Part of a small language model's weights.
Size: 16 layers, width 160, 2 heads of 64 (1 for keys and values), 4.76M parameters.
Architecture: RMSNorm before each block, rotary positions, biases on query, key and value, tied embeddings, normalized queries and keys.
Training: a variant of Adam for these matrices, 267M tokens.
MLP neurons of a small language model. Each row is named by its layer, matrix (gate and up: input weights; down: output weights) and neuron, and shows model dimensions 32-159. Each number is 500 + 40 x the weight over its row's rms, rounded and kept within 0 to 999. Numbers have three digits each. A neuron's up and down rows have the sign that makes its largest values positive.
After each neuron's rows, "fires after" lists the tokens most often just before its 100 highest values on Wikipedia text that the model never trained on.

L8.gate245:437485502468488541486481506535494486602499437486469518544522488441559448453497460499523450548532523556455455532524498466497425437521566489579416518512526420485454442506527506444497520491533476519497520524458465463467548473473493484486463554529534516524488516510467429466525492440491577487551520560515539457555411534548507535506462533466491448520560527526411545501477536492512521527491
L8.up245:533480504474492477468453571496430453457460483539471507523477440508447521511488592517495438493575498543489467478508592488499527433466512426487534516529453480519506475500507515543504518476521425515494449443435504454499494481453530546473552564492583463457493506525480514554564561592474494493502575462553590512510483445540499529485451495508428481491460456550466425470471440539577560486476
L8.down245:523519505441436521502539464496466493517543505535494517493527437477459471506508492537468420538450494484511520500442492466468499469480476424517549514504533557433483480571509598517494433449484530498546494529438468488544535479558588558422508543491455557505545508521457522559480550534487480508547508475440511527492495535538549438466422456520445501547588511548435472539483579529495482410467
fires after: " A", " d", " D", " a", "a"

L11.gate436:485512477545409491542534500521519506498469439455447499502457453498478573516511467599511529543558553453478431492505493540484502464523589428457520447557494529476494494544487602563470511563501518547466475492501474511463545563508532497388534485507505490542434441517506400556490483478503547513526566495571513459499478503493501462480491510484522485533556495452502510529444531548559452571446
L11.up436:491604502550424500551533542483564478442462495468433527418483427497461567485505485617562556533491533489437487489466512502496480470518490479497427381484506562470502543539503517541502526591550529575488475507500502473446513491520556451458466462554537465519456548481474476621449422454501536518500544496551506478491499457450554496467467456525512461493544528480519481502436538487473525470521
L11.down436:506559495319511526500545534432510527510436530559467526487552505471516475451438542498473501511474502432494451466487543472511518528574515497505452500510545514483450579453470554461531506501481529515492508496473512502447462454564462401557487497433486497569602480480474586494476557472508436478554533396508482562467511550455535492510536519500512522532503503447469494556503535519494450478517
fires after: " C", " t", " c", "%", " d", " T"

L4.gate291:537452403510507432514520509506528447554457534516548561525545396515542562516480458522449518570457487436490425438510531512538449484511514481484508473508508479507553488480560539436499424570471491466528493515519512565554525506513469521508468553490502480521501538510448490567453500472465517482515446598483514446548447487515539448522493489461461509492496540554469493454538462497478468516510
L4.up291:449400490476541492563429491488535510468529494535464582463568545528521472531498469476452463489507524521472485481516611513510523465493435574500470552519442521519490563523526550547527504494462516439515478556438505504565392471540556495452579540465484458494480479468459588570560465494496531557479503460449488508522490460457455488536507584513483544512463508573492448485574555542498536468466
L4.down291:523447482450523472473458473491498499536502468585482573575475506545471533453540379502539432485503440491473484491503469531427498463490496535443463546456476374510413500541435546559449494535467524465455536476491495466516536464495453498476512478530482513580484576470506496463509379500482555474557522545521493450498505455535531465522527544488465455467479515503478491472496465495516494475512
fires after: " n", " us", " N", " do", "F"

L3.gate110:456497482548519432509459555504515589577483550495432515528501431547490538458487530513459533517506534471525490514436527554517514444422506577479504490442436554536529457543537511491503455539388519471515550509499545575627460534469556549515508493481575482476516568558512429454483420482495466526499484446520490532548449493505515480516524500547447490489542476502468514456543522508548473524544
L3.up110:458548501542491509463544493484549519473466451502512453530494491526479561503526516543477507453584505559522523523514506579528515503499470475548554509483461545548579463523531441477524499492477491556531535474467416533513524553568518466550581484556440493552480576430431514559561550476551521535513490442422457497592562486503494424500560511472548512525470482516455502490457561506461500492500
L3.down110:495550493515494599419450483508429508523498475552441541514543471550503479531532417450533515568504533515480544495552494472460521487389511520535456484488482457488465494513476533476511496423512480481412548443455475509501485432501468447520581505463475355517507488461492486502472527529500496513513439478467468454532522461520573513462596541517488570500527528490525385459519496518482507477547
fires after: " N", " n", " W", "N", "nd", " B"

L8.gate124:425463433583587466525474471582503452524541575507460548512487444523523472501506427513510514522522458576570463474450565480441529469490518477464455504436421509543482447476497509547540516415537528455464491525457555442465544534510482525475439433511532472505478427507474498488508531510516509454512496480506540499474476484529516509474507502532518484493521504480509585492445551644439490586437
L8.up124:532459466509442497499525496471410430502411477537554507511559497488462482510518461563548449473480508487504464405477510558501527422528558487540503539541455431519506480502521499476460540489471539564524445511555442495517487410453531526496509500522486496544502521512531498526486550559474537507548539458540531518490443555493494511475467494485498535488494466482490514413538502491529525494465
L8.down124:596426510547429483562520525518458484468461446536514472379508441501549460464540512560500467511508496470482586429467499503405568476457512451546478525546483508525554563519511504499484442521479545515492448481516529542508500457476552513513450526558504531511473547492504485554521449520464538514571562547467511514511454485528518493581433516503482553499500523479479460504502474478595494455525
fires after: "a", "A", " A", " a", "th"

L13.gate356:510401469550486428487492470509457487515484541508531494464504498451472485555500485504514452542602522483493481492521483457439560516437486491519537459489521519494531453478508525463570465469461509521480421449481475532480551526449548443426525481450495540494475441524450439611485486608459473559490528479496516431560461546469509411488520476553461460564453536451526467489453467478554512504473
L13.up356:511511565508487495536602440530528533483477525538553437478528591497523536492491587454580487564440510473479483476562477534556494451501475517510476509505543480527509625536541512536447536536480568440434541531461518485453484541515503517498488520565504511450481508569538458425478466477504485452514496491521504424503430579490445548478498400507497527490505453460543509593491547467461561420555
L13.down356:523494538597491501479589504509560533531461501484422501483560549504518470521469545512557530542455408465472432512633483466454549567508523474567475446525526434465519600534454484510475472484477439464544484528454446462499476509475469549533484493542473474440486543474475459536492535511542547473523600487571534515511514471489433547451438512537525452512467538466500516501499536526525493511535
fires after: " |", "\n", "|", "|---|---|---|---"

L9.gate15:438466499516520472520451450468467552446503471539487504539468455445425465500455396540523516493577542414534463505507490481558509460505516461456524539517519511443455527641514455578492441406533538533533572493438419576500515535577518469477579542552479460495470516483496495508485439512538530464483499499517504436491456466499527463527566523541500531511473539490528487481486505544496540476427
L9.up15:481623443485511536500497501515479488484548508494487453468493505422437487465479440564489512534458511492524449522502494454514546527479493502432503462508512529507441492530493529472472501485584529496447501520437613587533508534490517436453557493591486498524460504468510541412472535541501527500415535492513570541519532483439479529521479461496453468531550490516517484514521488468543424484498
L9.down15:494584484466477489406453501501538498479527528464518495507507429471490497620485547428530458487422491482472542461489525489550537534538487490492571474520524514484386430482487524500517546509530436493446474512510460555534460472483452476542549503452480480467571480509498398516526473527447504455491522494528560472465526553535531518456528528511451476545468585507525510522466502491498493433532
fires after: "\n", " C", "he"

L10.gate406:451504533575527467478481490520446506530555469489541525636472517490534439511515473494515497571578496452485493493439533544409486521520530481487459507445447472493445546546414508474542425425530494505506512581511473550544493590454537554376474474492469509468505506492467480413534545516412536474472495450544453535478521497490489486561493491473442479515518491470491516485458437537460489578484
L10.up406:525564524528502455507496506481460409482549484593497536530500495545465477495454490536532560593541519489511456516448558508511504463539528524493473484432465524509495476525423468466468508441566494550456541561445558498582509515408506488488490489494473585541485567457507535474496467510591514486505611408534503595477518482464520481531537524496497432485533548470490508484499479484464526569475
L10.down406:485514520417448517510465485459542478533532537555528526452477480498563493513574559453555505467495438542495497455468542470522496471455500545524496499481553520430542554495445452469476527513511455526452416488446488505478555468532503481502468521539447553558530531499480563469440493581596503458424490495550491492509507509493502489557606490549519427549498481495505474532488596475546490446468
fires after: " c", " C", " t", " p", " P", "c"

L8.gate313:425479456517502475511488478521514472533517513480509505480476498451538481557464448575451436510483583470483464446498479476481497521512463541549536521449479533489561474519494516513512459451534488469510500440440401477507508502519498505488419467484476476612451500651579474509555451538491552521513496507500537482538433513531469494564515511404448452498453548523440534472537505508467469552432
L8.up313:511453495563508392453484537473546533521518447534578543505531425524471414454517497520498512486474440471485514472478459498531519445496460479543463566481469465533463470450457542456508506493508499506484422521522444500466516540524459419486476498419530574529470482428536471506455444449453518492555463426524417556542475471516486522498481472464509559491479539509448493462474567495493492498541
L8.down313:522503483520471496526530496454487418541508481519531462455497535560491530476422464484485435455476441483505514504471499507537559493491578548540568556548484480530546451471507526508537548444458508509481504484540558488510460551473430468549551487452503450537480543446511488512524446469521452421467420582501539445624502572477465499513468451585458537543581512489507502516503520522485489530446
fires after: " in", " s", " out", " n", "s"

L7.gate355:540520509615512484540509521614485492536483433450481478477554495455568520537550489507493469565495461518530474497526505494432499555443518531548531523457513506452426539513488517514556544555552527500541575520523561490586516535509499500526453494529481479445506438463511512556535503465433486512560411486603480432524526512549495476481494437453462456494528529483516520499540465463575505456541
L7.up355:501514477566465477495496499495512555546481487529492439439483502568406493499492474472481472487494461500427513589507476489420489563528472491519508527530472441545494478549455527530527474483534458511516494514477533503540479530462513473521475462531517487510539492427501500553544517481584525466455544505562568503538536563483528537440508456468473587473578572561475473404474536450535519495544
L7.down355:484480500527463480540478509567526522535516455410461442564429492418503480500513482502470533502449460484561487465517441542496503429530527488414473453539515471473523462482476475559437481501527591537485515520476492526515527512538508407516431481570525486537586482495484515517473517559486515529440455492464546539483483487558451566580535515518540485537471571486478481433486516559521486510518
fires after: " E", " e", "em", "le"

L7.gate41:435494462521508531534458501573445489540459533467368508584475529405505511487544493547473516437491478547511542487537496437495467475488528528535481516469518463572439545497474583497564526493531527475580540558513467467504522533510501441530464487520520463523471539517498499562494511490554536481551462461572544510544431479482461501467537434535532509502482544485529494473438544471489461531482
L7.up41:463495557544503435519433519517436542525468529540526477486554493494466538466507482472482523469454527476454478424539506533464522537467469426478507496523436495470504462491513500516518489542527579509386448456540448525531518514514539458497401502432462486545528504498516454534561530590514582537522461523521535402527569519475518545497529466494475473485478485488579559535515536495540495565449
L7.down41:421514486588505450500468515555527504565562492452509515429494511494473538594520561543508450408571515496565537476523539496454459498469459558555507433544514541592496482561500471505535519472480504448491511465529491514516553530555495496567458507470478479478418548430523433437552470479539518496487500512493532527560497499532461568500487487498494543543457463495567489459556439486473523562547
fires after: ".", "A", " A", "ene", "r"

L13.gate150:384486468572489529553507527561513532481538558446488485496530538550555444489512537454472532522497482495443512562521497452501500566478466579498547513498564472455481437510461517552475518547423460482506505499514503592497460462495476519550544517461483470591470491534492466395551487446455474493538488515545507463562463460542488520494522441433533551569563509520563411526481454469477486511460
L13.up150:441435450515495455486512485549471503494534469472475523484515492466469484490550476510497589492524447491430554519498541527530504482541514486554511612476463473497493450494558591480450539560533433529493524465480519469454581567506560486472506550484500491504440551452497500464490427495484523519531440504472521464494539494574468470441515491509509518493530502436506475499549505490516489589464
L13.down150:486495533396466450501536483497506432466460533519572563464504501537507490529438405529505502461499488502478518549566515542532513435472544491429595471552524495504495534433457485500442488497505514540488485463483446385477545514454545502448531473478534472524520541483497473482501510572517471498519434534468499577526481446552512483452482499491480452483449565460422489505502527537468456416495
fires after: " r", " n", ";", " s", " to", " S"

L4.gate128:507504519522461470508473446663452441487515479499491502528507450471486489514455588521564510541562433542470489431458572536530580494503604464479446526492547476496464475484490462574514479491489449443481560536496506540540507503448448464561496445476491524527538476524581509528537465527498480527566471536537506444558510510580480476488516502485481493482491504503433580508479529455498493492425
L4.up128:538549449514487515428515507454537460544464384514509471540542456602416490433495509532479477585482506495479509523474488466489546484507563526522484514602552468557478548488407522529498556485469578488483560523450506448555483499551490425565504465514502490526533446471495504532378492506506496495495453512450522589534530541460572491468489430518462460473480536463470517541454468476551506456462
L4.down128:458506531469508469496510386526501392491512502467433469458437503446466467497469543570528483446459455534514474523537513595522487444483469496501459451516546457553508475579503473492485436569474521511467448405483504512529540487475519523505514418516467512472430466484540434555562516502580528567489493507419472443535517493473434480543490476469467490492503571515530508540512467501505430516515
fires after: " com", " E", " c", " e", "he", "A"

L3.gate419:465497520516508472458505429570494506499514445547435455458558503486503448500499494483401466515543498532486445475576500518402590427483574470411463499526503494502468547521426512498597459458491516462452521550558500555420523528455434548503546537481552542479488516526477484496508519544480521544476566482482465496493538469528496594538439441504486543461497439518543538491440513530430477536505
L3.up419:502472552491498458474554507475555489534518528489493508486493459490459485535495494450504494474561412542505421486496421539520484539553500540477460410527612494584536443548574532526601488456479499477558529524504353561543439503568496496525517469530499565530522474531461490461574521561485606467532487530454515581573494498503514530581499482527514436499497531515495490424483470503500515472550
L3.down419:530492501506498420501558569521511503452488432482490418532471495459599446523526513477441463518519493478516462482502606491481546446451478469502556473514480457529490495533497458595581444468400524478510442421493557489525480527475504442539458490450449522452506530486428489525560492544416461573509543467461558510460522515541409505495489529501476521505532550500506543518421539481527545547462
fires after: " a", " A", " D", " d", " dist", " mon"

L9.gate286:434519464501478474474435547597456548521545479558588486484475484498527519525462510467489477465408512465372476533472625504498553529458469438496533480517434533539487486583519543460541479537480437446496512485547547538494506525515518539491528540485494433507507430459548473511486462531505498457619449499491526426530517507505487524526488473439508512507490517456508479452515514559448445508509
L9.up286:487430564511507504410518494531483578535551504447478453490461491535469558480505502471509532486499564486513547484480528474464556562463556453479454489502507498475456386468478519412508529486479491520465512535483485502471495498527494495582472515443447492477535513490486522447503548457505456566506428452458476513466511450426536480526387463596507483454463524473553451500489438559478474542511
L9.down286:458532497473459546541469491491590511522523463504526456545526456557567568446467500526510514454559493560490478541456437497521521433504594459420502535490537513435550529546458480525501539447469464555550466525482492337513543456523506514480536495461538434477541529561498482439505452556539480517492581475507487497487459525569444527493454491473531486500484544481477492491478467547499488483500
fires after: " v", " s", " S", "ee", " m", "d"